python train.py --n_head=12 --head_dim=32 --norm="layernorm" --norm_eps=1e-05 --parallel_block=true --optimizer="muon_variant" --lr_mult_qkv=0.4 --beta1=0.95 --lr_head=0.0417 --final_lr_fraction=0.0 --batch_tokens=131072 --steps=6887 --dataset="wikipedia_en"
MLP neurons of a small language model. Each row is named by its layer, matrix (up: input weights; down: output weights) and neuron, and shows model dimensions 96-159. Each number is 50 + 10 x the weight over its row's rms, rounded and kept within 0 to 99.
After each neuron's rows, "fires on" lists the tokens most often at its 100 highest values on Wikipedia text that the model never trained on.

L5.up1268:55 60 61 57 41 64 55 52 56 64 67 46 56 25 46 42 45 57 54 64 64 38 46 17 41 39 44 48 45 42 40 52 42 51 55 64 48 49 35 49 46 42 59 38 51 57 66 53 50 42 63 47 54 60 55 43 52 55 29 50 40 44 26 46
L5.down1268:62 63 49 54 31 42 55 61 44 48 49 47 60 50 41 47 52 50 47 61 60 42 55 49 50 31 69 47 61 41 52 49 45 48 43 52 58 48 59 45 60 33 38 43 44 46 58 42 45 46 45 41 49 37 56 66 45 38 45 54 46 63 52 51
fires on: " and", " &", " two", ","

L6.up1046:43 56 52 39 37 29 52 59 40 46 48 40 44 55 50 65 35 49 35 64 58 45 54 62 52 56 49 56 37 48 66 44 45 53 33 42 48 50 34 37 54 42 68 55 58 50 57 55 61 56 30 47 47 45 28 66 38 53 47 32 66 49 47 49
L6.down1046:48 37 60 61 52 52 49 51 23 41 50 43 47 40 48 79 46 39 47 51 34 31 48 72 46 43 49 61 48 55 47 55 65 36 59 58 54 58 64 67 47 38 37 49 64 59 39 49 53 52 63 42 61 44 67 44 53 29 48 59 55 35 42 42
fires on: "1", " the", "9", " both", ":", "8"

L6.up789:60 41 85 74 39 42 51 54 46 37 62 45 60 36 47 60 41 43 46 63 53 46 38 37 35 41 42 47 42 55 47 49 47 49 44 54 35 47 51 60 38 57 65 54 47 47 44 59 67 56 56 48 52 32 51 47 47 60 35 48 45 49 39 45
L6.down789:57 48 54 57 56 47 61 58 45 39 38 81 60 66 48 59 47 55 60 27 62 57 45 59 55 55 48 52 67 40 38 60 54 57 58 49 54 60 57 47 44 56 61 40 47 48 40 64 69 53 54 66 35 39 37 33 40 39 55 51 56 53 41 47
fires on: ",", "id"

L6.up834:57 53 50 28 50 52 41 52 47 50 40 56 53 57 57 52 50 54 40 37 27 53 72 46 52 65 50 59 49 48 40 68 59 32 47 46 45 50 48 53 49 60 47 58 56 32 31 30 48 50 63 54 45 53 55 67 71 50 55 49 59 43 38 49
L6.down834:35 44 52 63 55 48 36 62 36 48 58 53 48 39 45 39 63 46 46 46 47 51 45 41 59 45 55 62 51 54 58 43 47 62 51 59 61 65 49 55 65 53 54 23 46 42 58 45 50 52 63 40 54 44 57 36 72 38 52 43 57 47 63 37
fires on: ",", " and", " mi", " ", " (", "1"

L4.up44:53 44 32 45 61 41 56 49 55 51 48 62 45 59 43 44 36 62 59 41 38 57 71 64 52 73 37 45 44 42 50 44 46 52 57 64 48 43 53 51 42 46 57 46 70 43 31 44 48 29 41 58 49 40 46 48 55 57 43 49 50 48 61 45
L4.down44:52 67 42 45 48 34 62 31 43 54 51 55 50 43 38 52 61 47 41 57 60 57 65 54 37 44 46 54 54 57 50 38 42 42 41 36 69 56 64 46 29 50 48 48 38 43 47 68 42 38 34 40 57 44 36 45 52 50 51 49 67 64 46 67
fires on: "t", "tri", "in", "-", "ty"

L4.up101:44 43 44 38 54 32 46 59 52 60 59 63 63 60 65 47 49 58 44 65 61 71 43 47 62 58 46 44 50 70 49 64 58 63 57 54 44 49 54 44 27 59 53 45 51 42 43 62 51 38 27 65 50 34 58 49 49 54 52 45 39 43 45 70
L4.down101:65 54 60 41 42 40 47 51 54 45 56 46 57 41 48 50 47 52 39 53 59 51 54 51 41 45 54 56 60 58 58 62 49 59 64 49 40 44 49 52 39 50 51 49 46 38 40 55 45 39 22 34 50 70 61 58 39 54 55 40 60 55 39 56
fires on: "ter", "t", "et", "ant", "ent", "tri"

L8.up1233:55 62 72 64 36 45 55 51 64 50 46 50 58 63 64 43 45 47 57 66 58 42 65 52 33 69 48 53 52 51 49 47 67 48 55 33 55 46 38 58 46 61 45 43 53 36 58 42 55 60 30 53 40 55 44 53 50 66 53 54 57 60 44 50
L8.down1233:55 43 62 54 53 44 57 43 55 45 70 45 72 54 30 46 35 43 52 47 53 49 43 54 62 43 50 51 42 45 41 34 38 51 60 50 70 43 52 35 60 74 65 39 73 35 37 45 46 42 62 31 43 49 55 55 58 48 45 70 59 66 45 36
fires on: " of", " in", ":", " around"

L5.up970:54 79 59 57 58 44 38 57 54 58 44 36 40 59 46 54 58 53 41 48 34 62 59 48 40 66 44 56 58 39 41 58 68 57 47 51 46 58 44 58 47 45 48 53 52 52 52 52 46 41 44 37 53 48 33 47 50 61 66 51 34 58 40 41
L5.down970:50 77 40 36 51 37 75 65 55 60 42 48 28 68 58 40 67 44 44 50 43 68 57 66 45 57 45 44 56 45 44 54 61 28 43 43 31 63 44 47 53 50 46 50 33 30 45 51 59 44 70 45 38 57 41 33 50 63 63 65 49 54 59 40
fires on: "-", " terms", "g", "s", "ance"

L5.up652:56 62 55 61 52 63 45 30 50 52 38 38 60 58 62 24 38 42 39 53 52 44 55 57 53 65 54 38 43 72 29 64 52 53 43 48 57 37 33 34 58 47 61 56 50 43 40 47 54 58 42 42 61 52 25 51 41 71 67 46 43 46 53 53
L5.down652:48 43 72 42 44 45 46 35 43 38 47 33 59 56 50 49 63 41 45 56 38 52 45 43 52 58 47 43 51 33 41 50 50 54 46 63 65 64 60 45 53 58 49 65 42 49 60 56 43 62 48 56 48 61 67 44 41 56 58 61 65 72 38 48
fires on: "\n", " against", " of", "==", " (#"

L4.up1467:51 29 51 54 33 40 48 50 52 47 60 63 76 47 48 40 55 53 64 47 37 59 46 64 47 49 56 60 38 45 51 40 59 45 58 68 49 54 42 39 52 54 52 24 59 54 44 35 59 51 46 60 32 53 71 50 43 63 52 50 54 60 32 56
L4.down1467:70 42 44 68 52 56 53 61 53 45 69 50 51 24 56 45 60 42 39 67 57 39 33 48 33 55 55 53 65 53 52 38 36 43 53 42 49 51 61 44 36 55 46 41 40 58 41 53 41 59 53 47 42 64 43 49 30 47 40 54 50 55 44 48
fires on: "L", " Po", "R", "T", "vert", "con"

L5.up597:62 58 53 53 50 58 60 58 62 61 50 65 47 44 45 40 59 44 68 32 46 62 70 58 49 60 46 55 62 60 21 37 51 50 52 49 40 50 36 52 40 28 58 66 63 64 51 53 45 58 58 36 56 45 56 47 64 58 51 56 47 38 45 43
L5.down597:56 41 57 50 37 57 61 43 42 56 42 49 43 38 51 43 46 55 43 55 36 47 44 53 70 36 62 58 61 54 68 37 44 56 39 62 55 70 72 22 49 40 59 71 47 42 50 45 66 28 62 72 44 43 43 51 50 49 46 40 32 59 61 35
fires on: "2", "1", "9", "|", "-", "–"

L5.up1431:43 47 38 43 47 48 43 37 57 46 59 57 51 34 49 57 53 49 40 64 61 48 41 64 49 46 49 44 38 46 58 63 56 65 27 35 63 48 43 54 59 35 38 57 53 60 49 61 71 52 48 56 45 51 55 54 53 38 29 45 56 56 49 42
L5.down1431:49 44 51 44 68 47 44 60 57 53 53 47 25 45 50 63 51 35 43 66 42 46 50 47 54 55 67 70 57 43 56 38 56 50 50 45 56 59 58 50 56 52 41 47 48 22 51 50 58 69 50 43 73 47 50 56 55 46 51 42 56 61 53 52
fires on: "9", "1", "ice", "st", "er", "8"

L8.up1352:57 63 71 60 64 52 48 47 53 40 60 51 61 37 61 56 44 52 35 39 47 50 37 37 57 45 43 44 51 51 31 48 51 56 41 49 66 61 47 61 58 50 56 48 57 57 43 45 51 68 63 64 56 50 53 52 44 60 58 52 34 53 55 48
L8.down1352:41 33 53 42 67 53 38 67 47 45 45 60 40 48 50 49 51 60 68 40 45 52 59 44 73 62 51 61 45 35 53 39 37 54 47 32 66 65 48 58 58 61 45 37 32 46 60 29 51 51 41 41 37 64 41 49 63 58 56 63 54 43 57 59
fires on: ",", "\","

L6.up169:49 59 51 29 67 61 44 44 57 47 60 53 52 40 62 49 54 72 50 42 44 45 19 56 49 69 45 37 35 36 69 54 44 30 50 72 27 54 61 53 53 51 48 48 60 51 55 53 52 39 58 58 43 71 61 29 46 53 59 67 24 70 47 62
L6.down169:62 57 49 43 63 60 59 44 46 51 46 66 39 52 57 49 48 62 74 51 52 62 69 54 55 28 39 41 67 39 35 53 29 60 49 48 63 48 49 44 35 50 54 61 36 40 47 56 57 46 47 62 51 54 50 43 64 49 40 50 61 60 48 58
fires on: " ", "9"

L8.up108:41 65 40 51 49 59 83 52 54 50 49 51 57 72 50 54 38 61 57 53 51 48 63 26 44 45 49 58 38 43 48 45 33 60 48 54 54 31 71 62 43 39 29 47 43 63 57 54 52 35 47 45 51 43 54 49 48 56 59 57 64 64 55 55
L8.down108:53 43 60 71 50 58 43 54 50 39 55 63 52 48 46 29 36 50 72 48 56 66 56 43 28 58 40 59 51 38 42 41 42 58 40 37 67 45 54 51 50 58 40 49 49 52 61 61 70 45 71 49 42 49 45 56 51 57 52 56 59 55 45 50
fires on: "ly", " not", " most", " and", " more", " very"

L4.up529:43 47 50 61 20 58 52 60 45 41 49 62 34 53 46 31 50 50 58 37 66 69 40 52 36 58 39 58 57 56 45 45 43 44 43 79 37 44 30 49 54 58 60 50 51 49 49 54 55 62 61 35 53 43 55 47 51 53 56 29 55 40 58 41
L4.down529:59 65 40 61 42 58 50 48 52 48 36 51 35 55 52 48 60 46 66 42 48 40 62 46 35 44 42 27 49 31 70 39 36 68 48 51 46 45 66 62 47 78 54 51 52 39 59 41 31 49 56 53 70 52 50 53 66 52 45 53 34 47 45 60
fires on: ",", "\n", " and", " |"

L4.up185:83 34 53 54 42 39 63 54 49 67 58 64 48 28 72 47 62 38 63 44 52 59 55 48 51 49 47 59 46 62 64 40 53 71 41 58 44 48 50 44 58 39 37 55 52 52 52 40 64 47 37 59 26 49 53 60 56 41 48 47 62 72 65 49
L4.down185:68 38 50 60 47 63 38 41 52 43 53 45 56 56 57 46 51 53 49 65 56 21 52 64 58 68 57 57 69 65 47 47 69 53 54 56 54 52 60 50 44 58 31 60 38 49 53 48 61 54 45 54 24 55 40 38 56 45 56 68 47 64 38 32
fires on: "==", "R", "V", "5", "L"

L8.up1465:42 54 61 65 45 49 50 46 53 38 55 54 52 51 49 60 43 45 47 54 49 40 58 43 52 49 49 47 36 44 48 37 47 56 64 50 49 48 43 52 26 42 66 44 53 56 44 46 66 63 50 49 59 50 75 60 44 51 36 47 55 37 43 57
L8.down1465:48 42 53 51 52 25 44 54 30 54 55 41 58 56 54 39 62 49 72 56 47 50 38 29 39 44 32 57 62 48 58 43 37 36 26 60 62 72 48 42 45 59 57 71 62 40 48 61 59 40 72 69 52 48 66 51 61 53 21 48 22 58 42 52
fires on: ",", " ", "\",", " (", "\"", "),"

L6.up238:56 56 52 39 55 53 27 38 46 52 55 41 68 48 50 40 48 72 56 50 48 46 59 38 37 40 72 32 43 54 37 47 61 61 53 49 45 39 52 58 44 43 59 36 48 40 36 44 47 67 41 55 53 54 48 56 42 81 42 41 45 57 58 54
L6.down238:49 42 53 58 35 37 54 53 50 51 63 65 60 58 45 34 56 42 60 35 39 46 33 48 60 47 44 53 44 55 70 20 45 51 41 46 43 38 33 41 30 66 54 53 45 52 55 44 57 53 61 39 67 37 68 51 54 58 53 64 55 46 54 59
fires on: "\n", "=="

L5.up1179:36 45 52 41 54 60 50 60 50 64 49 76 48 33 59 37 42 47 55 40 58 56 48 58 27 59 53 57 38 55 31 47 40 55 57 48 59 47 43 55 34 45 54 45 61 44 60 54 54 42 53 44 46 58 49 68 51 51 63 39 64 26 56 65
L5.down1179:64 82 56 43 39 20 47 47 48 50 39 60 47 42 59 52 47 42 58 63 48 37 38 46 57 38 60 52 49 37 47 61 41 54 47 60 60 61 68 50 44 54 45 57 45 36 54 42 54 41 58 47 51 43 45 49 53 52 43 56 59 49 53 45
fires on: " as", " |", ",", "t", " and"

L4.up1127:34 61 57 39 49 52 48 58 39 48 56 41 52 44 48 45 42 43 55 55 49 64 39 54 51 61 59 38 34 73 60 61 44 41 56 55 41 46 45 43 39 61 61 34 39 38 59 60 43 51 59 45 54 61 53 46 44 76 43 59 40 56 45 66
L4.down1127:58 54 70 64 54 50 42 28 53 56 53 45 60 68 41 21 38 63 38 58 66 52 39 43 46 39 66 53 54 64 64 52 45 43 59 50 49 46 65 65 51 62 56 55 35 46 54 60 75 54 50 48 48 69 39 37 60 52 55 42 57 46 71 57
fires on: " ", "ul", "0"

L6.up585:46 55 58 60 51 31 40 43 56 41 32 62 51 46 55 55 67 40 34 58 46 47 53 55 54 60 34 53 43 35 52 34 44 34 57 37 38 49 48 50 58 35 53 33 38 42 61 43 48 40 61 50 53 47 31 48 54 66 44 26 52 45 64 71
L6.down585:59 58 57 65 47 47 48 55 33 45 30 44 67 29 46 43 51 41 44 38 52 48 45 60 57 39 41 44 51 27 48 35 20 54 27 54 55 44 56 45 53 59 44 51 49 40 51 61 42 56 69 55 46 58 56 54 66 45 48 43 56 48 54 65
fires on: "0", "1", "5", "b", "3"

L4.up1410:56 47 53 50 51 74 39 60 54 45 47 56 36 68 65 60 65 44 37 64 55 54 57 51 42 64 51 34 56 64 32 33 58 40 59 50 35 21 66 58 56 49 49 50 46 31 46 59 34 58 52 55 59 51 43 70 46 63 55 49 57 56 46 31
L4.down1410:50 66 55 35 54 38 50 37 50 55 56 47 45 45 37 50 27 47 63 57 45 49 74 58 51 32 61 44 56 40 47 62 60 28 47 58 58 61 44 45 38 40 57 62 51 67 33 55 39 29 38 59 56 64 64 31 54 44 43 56 66 44 64 47
fires on: "in", "t", ".", " that", "n", "y"

L5.up135:41 62 59 57 43 51 45 56 45 37 49 47 51 61 58 33 41 55 45 45 48 80 60 42 41 49 58 48 57 51 70 54 44 42 60 44 42 55 33 38 43 59 59 72 60 37 56 45 62 28 57 49 49 46 62 59 48 54 42 52 57 47 52 60
L5.down135:58 58 41 42 39 52 40 28 42 58 54 37 51 39 37 65 48 47 59 38 49 39 49 52 52 40 63 48 59 61 29 28 40 46 52 40 67 51 64 57 60 46 53 43 53 61 34 61 47 64 55 46 42 30 42 58 47 59 52 56 33 44 57 53
fires on: "\n"

L6.up1429:49 53 68 61 59 34 44 50 51 42 48 48 47 51 57 54 50 56 43 57 27 39 54 52 57 54 54 42 60 53 51 39 46 44 44 55 46 37 53 43 55 51 38 34 56 57 56 72 40 51 39 49 39 46 71 59 45 44 37 45 45 46 58 40
L6.down1429:48 64 39 47 41 47 60 47 51 50 35 45 45 46 40 41 40 48 36 57 34 55 60 38 53 47 58 39 47 50 70 48 32 60 44 60 48 55 54 57 48 53 61 45 70 43 60 58 57 44 52 48 53 60 43 61 41 42 43 40 65 51 40 51
fires on: "t", "ed", "d", "ll", "h", "tt"

L4.up1159:51 53 60 55 58 50 46 41 54 29 55 46 52 55 53 56 36 44 42 48 43 48 45 51 49 64 44 31 55 60 56 32 67 41 51 69 43 38 52 62 44 57 53 34 61 61 39 66 33 44 61 46 42 62 57 37 67 52 52 48 36 52 37 45
L4.down1159:31 54 59 56 66 48 65 51 44 52 49 52 45 40 59 38 60 59 40 32 53 39 46 64 48 29 51 45 51 43 55 44 54 42 66 40 45 57 57 40 56 50 53 60 58 47 61 41 51 46 30 47 52 37 64 67 65 51 57 27 47 46 53 44
fires on: "e", "ed", ".", "i", "m", "d"

L4.up849:64 42 51 64 67 62 67 53 56 55 29 63 51 65 55 59 54 45 38 66 56 49 59 49 54 65 51 54 48 57 36 53 43 39 54 46 56 53 60 68 57 55 40 46 35 38 40 41 57 59 55 46 57 62 44 59 76 52 55 28 57 36 69 50
L4.down849:50 58 43 36 49 34 51 43 33 60 57 50 45 51 45 38 51 47 38 52 49 55 36 42 52 44 47 45 64 60 46 38 52 53 59 51 37 59 43 33 41 36 75 45 66 35 52 48 49 45 61 54 40 23 61 48 36 43 53 45 52 53 36 37
fires on: ".", "ion", "y", "er", "tor"

L8.up970:61 41 54 49 54 49 46 45 61 56 75 45 51 37 41 51 40 53 55 60 58 52 41 52 60 44 54 58 46 50 47 47 40 47 54 36 38 43 38 59 40 56 60 40 45 42 47 41 44 52 39 45 65 40 41 53 58 62 32 45 51 39 53 51
L8.down970:56 55 48 61 54 53 56 38 70 38 42 63 42 58 35 48 38 50 61 35 59 35 54 66 60 41 30 51 53 40 39 50 45 51 38 45 50 52 49 60 69 50 46 54 38 43 49 43 44 70 44 53 38 50 38 57 51 32 65 57 54 59 56 58
fires on: ",", ".", " that", " which", " a"

L6.up306:49 59 42 61 52 47 43 76 59 40 58 37 46 66 65 42 43 53 39 53 49 55 58 48 41 68 32 31 53 54 59 37 41 60 60 54 51 48 60 51 38 41 55 30 51 50 61 57 44 46 31 50 31 44 50 37 45 41 53 38 47 49 64 42
L6.down306:58 54 60 44 66 54 44 50 45 57 42 59 50 39 52 64 62 62 49 36 50 57 49 61 35 59 61 56 55 54 77 57 66 58 64 53 36 57 53 34 53 55 55 56 37 33 44 67 49 44 60 41 61 41 56 68 43 44 43 29 44 58 49 55
fires on: "on", "ing", "-", " which", "in", " in"

L6.up1464:48 59 72 72 52 29 51 37 50 33 40 49 36 49 49 66 43 36 39 70 37 51 54 48 59 52 54 44 46 41 32 44 62 47 53 27 57 59 58 49 62 57 47 52 54 51 63 65 54 45 42 53 42 57 44 46 62 47 49 51 54 46 69 46
L6.down1464:64 52 56 52 64 66 56 51 47 56 61 32 63 55 43 71 26 43 30 47 41 42 47 71 45 33 49 47 49 53 58 60 33 49 50 54 50 63 54 53 36 48 61 48 49 40 37 51 37 61 46 55 41 58 37 64 41 65 58 53 46 46 58 43
fires on: ",", "7", "0", "5", " of"

L5.up717:23 54 64 50 37 41 60 39 38 36 45 51 62 49 53 45 35 39 50 63 55 46 49 50 45 32 56 45 43 61 40 52 32 54 33 75 63 60 50 62 45 37 57 58 56 41 57 57 40 58 38 54 60 38 38 40 59 45 57 40 67 48 61 46
L5.down717:46 57 59 35 48 50 39 47 42 45 63 63 36 67 47 51 62 40 55 32 36 60 71 40 40 69 54 64 65 48 54 51 32 38 47 38 70 32 58 55 62 62 32 47 61 59 23 46 52 46 55 27 37 46 36 49 42 55 33 54 43 44 47 67
fires on: " and", " to", " →", " by", " with"

L4.up879:51 37 44 63 46 55 55 71 41 65 49 64 46 49 44 61 63 52 63 54 50 38 53 29 47 39 55 50 42 43 41 46 41 49 53 60 56 31 52 79 35 38 42 56 45 54 55 62 50 50 59 33 70 56 54 67 46 43 41 55 42 36 56 73
L4.down879:53 45 63 64 38 53 50 51 62 48 33 47 62 58 34 52 63 50 58 33 67 40 58 40 52 37 53 42 46 53 60 31 38 46 44 41 55 41 42 37 47 58 68 64 55 54 23 63 62 61 64 37 52 55 47 61 50 65 40 58 58 47 56 58
fires on: " not", "ly", " also", " be"

L5.up824:64 48 55 57 49 56 56 36 65 50 40 25 37 68 49 44 36 42 41 70 72 44 68 40 44 42 49 53 61 50 57 24 52 41 52 38 45 38 36 43 43 47 56 50 55 53 38 45 42 51 38 44 41 60 37 46 48 63 50 59 50 59 51 61
L5.down824:62 54 69 59 36 57 58 60 50 51 49 49 48 59 38 59 53 57 51 46 46 72 53 54 50 64 38 59 57 21 27 50 34 46 46 42 40 57 59 42 74 54 67 50 57 51 43 48 59 64 59 53 47 49 60 50 64 61 40 50 61 31 50 52
fires on: ":", " as", " of", "ly"

L5.up409:54 65 42 44 73 54 42 74 60 63 66 56 53 47 73 46 69 51 53 61 48 63 37 57 48 62 37 45 52 54 54 49 83 49 47 48 54 57 45 67 64 61 40 53 50 50 36 47 53 45 55 43 65 53 46 46 60 57 57 43 48 31 59 51
L5.down409:71 35 36 59 58 45 50 41 41 57 55 61 39 67 54 48 61 57 54 63 37 43 50 51 59 50 45 63 58 49 43 50 47 47 44 62 31 52 59 60 52 46 73 49 46 58 56 39 63 50 46 51 68 45 57 42 64 50 33 59 32 46 33 49
fires on: "\n", "-", ")", " Pos", " "

L5.up421:76 54 35 46 26 62 52 52 46 41 60 45 57 61 39 44 49 39 56 59 56 52 65 43 48 60 60 50 49 38 42 36 56 66 53 52 54 20 52 59 34 47 56 48 56 55 37 48 60 60 43 48 58 47 50 73 52 53 46 48 48 33 36 50
L5.down421:45 57 51 50 42 54 63 47 35 40 44 53 55 41 43 60 40 72 52 46 51 58 56 62 51 59 53 52 28 38 52 43 29 57 55 29 44 52 40 47 66 50 48 41 56 54 54 46 27 74 35 53 57 54 65 49 43 62 48 69 57 69 38 56
fires on: " of", " southern", ":", " and"

L8.up376:61 50 68 50 70 45 45 59 72 38 50 60 40 29 41 44 51 47 59 54 39 47 61 51 58 65 36 46 38 66 40 48 30 47 55 49 57 51 63 47 27 23 49 39 45 48 51 54 48 71 63 40 38 25 40 47 56 58 53 38 52 44 55 39
L8.down376:60 51 43 42 60 48 36 71 46 61 76 45 51 62 58 46 59 32 49 49 58 58 56 59 55 47 54 38 49 44 73 56 44 45 49 52 60 31 48 38 43 61 59 58 37 43 37 68 61 57 61 66 48 37 60 80 57 39 51 45 53 41 51 59
fires on: "2", "1", " The", " the"

L5.up1163:53 58 70 62 50 58 33 68 56 46 54 50 46 64 45 53 32 60 36 60 38 54 36 36 58 47 23 65 62 38 52 55 54 46 34 50 49 45 41 65 54 36 40 37 66 49 57 52 53 48 58 62 54 53 60 53 36 61 47 63 43 42 59 38
L5.down1163:28 61 56 51 46 46 46 66 53 45 48 33 41 58 48 32 54 40 51 43 48 72 56 41 87 38 54 46 57 43 59 58 17 49 46 47 49 62 52 53 44 40 52 56 51 50 42 50 67 64 44 51 49 42 47 52 51 34 51 54 64 42 41 53
fires on: ",", " |", "2", " either", "5"

L8.up689:41 39 63 54 36 39 43 46 60 48 33 43 66 64 41 43 52 41 59 46 56 57 48 50 48 45 46 49 41 55 24 69 51 50 41 58 49 60 64 60 49 43 30 40 45 45 37 43 57 47 29 44 47 46 55 55 51 46 47 44 50 55 59 49
L8.down689:37 40 57 53 66 46 54 60 57 48 42 66 50 62 49 42 61 52 58 34 54 58 45 32 61 56 46 55 43 51 52 51 48 61 50 36 36 53 35 28 41 61 47 68 31 56 46 62 53 55 66 44 59 63 39 49 50 60 74 73 52 40 48 53
fires on: " and", " of", " or", " |", " to", ","

L6.up749:68 59 42 34 45 62 49 49 43 44 43 51 46 50 52 59 48 54 54 52 47 49 58 36 47 44 44 57 42 60 35 58 52 44 47 35 44 40 57 55 32 65 54 57 45 56 40 45 55 40 39 50 56 52 65 42 55 63 66 55 53 37 41 56
L6.down749:37 37 57 44 51 60 54 37 56 52 57 39 59 42 36 56 64 65 57 59 53 47 44 52 59 50 46 56 56 59 53 43 37 58 42 58 53 41 49 58 58 59 55 44 51 57 43 50 47 47 50 51 67 62 49 47 49 34 43 50 52 38 78 56
fires on: " ", "1", "2", "-", "3"

L6.up1307:44 73 55 34 59 26 49 47 37 44 42 23 50 49 53 63 36 58 36 40 63 73 51 43 59 51 55 64 46 48 43 25 64 54 49 44 53 51 46 59 45 59 60 47 54 55 43 44 55 49 65 67 45 44 61 40 46 48 52 56 55 42 68 46
L6.down1307:60 42 45 54 51 43 64 53 58 37 55 61 57 43 53 47 39 41 39 70 58 42 42 39 56 57 47 63 54 51 58 56 50 56 35 51 66 59 62 53 55 63 28 54 40 54 44 60 62 82 53 54 31 44 40 45 41 57 57 53 54 38 50 46
fires on: ":", "al", ",", "at", "tin"

L6.up308:51 30 54 39 61 44 55 56 55 39 50 43 49 56 45 55 47 50 35 38 58 63 58 41 57 63 25 58 36 63 42 44 42 49 29 69 40 52 50 38 45 36 33 45 54 56 46 38 42 48 53 49 49 59 60 54 52 54 61 58 34 61 47 44
L6.down308:52 53 64 48 46 56 42 55 54 51 27 56 48 55 43 56 41 57 84 37 45 51 39 35 63 68 42 46 49 59 51 43 57 45 37 42 57 46 68 39 39 56 63 49 63 27 52 44 57 52 64 34 33 45 50 46 36 66 62 62 55 52 55 54
fires on: " of", " from", " than", " to", "ly"

L4.up506:45 54 70 47 45 59 49 71 46 55 51 54 35 38 55 45 54 57 41 61 61 63 42 42 38 44 42 51 59 62 44 43 54 39 32 50 43 44 41 42 45 67 62 45 49 65 51 58 72 52 40 61 53 67 48 33 35 41 47 67 37 39 58 46
L4.down506:49 64 54 58 43 75 51 43 48 57 37 46 43 61 57 55 51 25 63 41 55 36 49 44 50 50 48 51 66 55 49 37 54 43 60 56 38 60 67 34 54 54 54 47 55 49 49 57 37 59 57 55 54 38 56 61 37 37 51 51 50 26 68 55
fires on: "\n", " in", " and", " make", " or"

L8.up51:48 52 47 40 49 59 38 57 48 56 42 57 44 52 58 35 46 73 54 37 65 34 49 43 35 48 38 52 46 57 51 51 44 52 59 32 48 49 51 51 43 53 56 45 58 41 57 50 52 41 24 67 53 32 58 45 48 52 49 51 46 32 45 40
L8.down51:51 60 45 58 58 63 47 55 43 52 53 57 51 60 52 45 39 51 45 59 39 40 38 31 50 26 45 44 44 54 73 55 36 41 52 51 49 56 31 86 79 39 64 52 61 61 50 37 58 57 42 55 58 40 43 44 46 58 53 36 69 69 41 43
fires on: "born", "\n", "–", "pa", " Sep", " "

L4.up1117:39 70 58 54 39 40 58 57 34 58 36 37 37 53 62 35 66 24 42 48 56 42 46 56 63 55 45 50 62 66 65 60 68 44 56 60 47 60 42 41 48 51 53 51 60 43 63 55 67 37 47 69 28 53 69 38 53 57 56 45 50 49 53 49
L4.down1117:57 53 58 48 48 57 48 40 59 48 65 46 56 21 44 32 34 38 74 47 74 52 40 49 56 67 51 53 47 70 56 52 56 45 38 62 56 33 44 54 45 56 69 57 49 63 48 43 41 56 68 45 35 50 52 57 57 58 46 65 50 68 76 55
fires on: "==", "|", "On", " On", " under"

L6.up51:47 56 48 57 33 55 51 64 49 53 33 31 51 55 51 29 46 60 58 51 35 58 65 47 35 55 61 55 44 38 60 42 54 42 43 43 53 62 45 33 32 46 55 48 49 49 48 52 48 46 51 43 54 55 45 61 43 48 46 62 34 37 42 54
L6.down51:54 54 72 49 55 50 58 48 56 54 45 58 32 54 51 43 52 50 38 51 54 55 42 29 67 34 54 56 32 64 56 40 57 53 58 49 52 65 58 47 34 61 33 45 43 44 40 41 53 43 49 65 58 49 54 56 32 60 47 58 69 43 46 46
fires on: "\n", "=="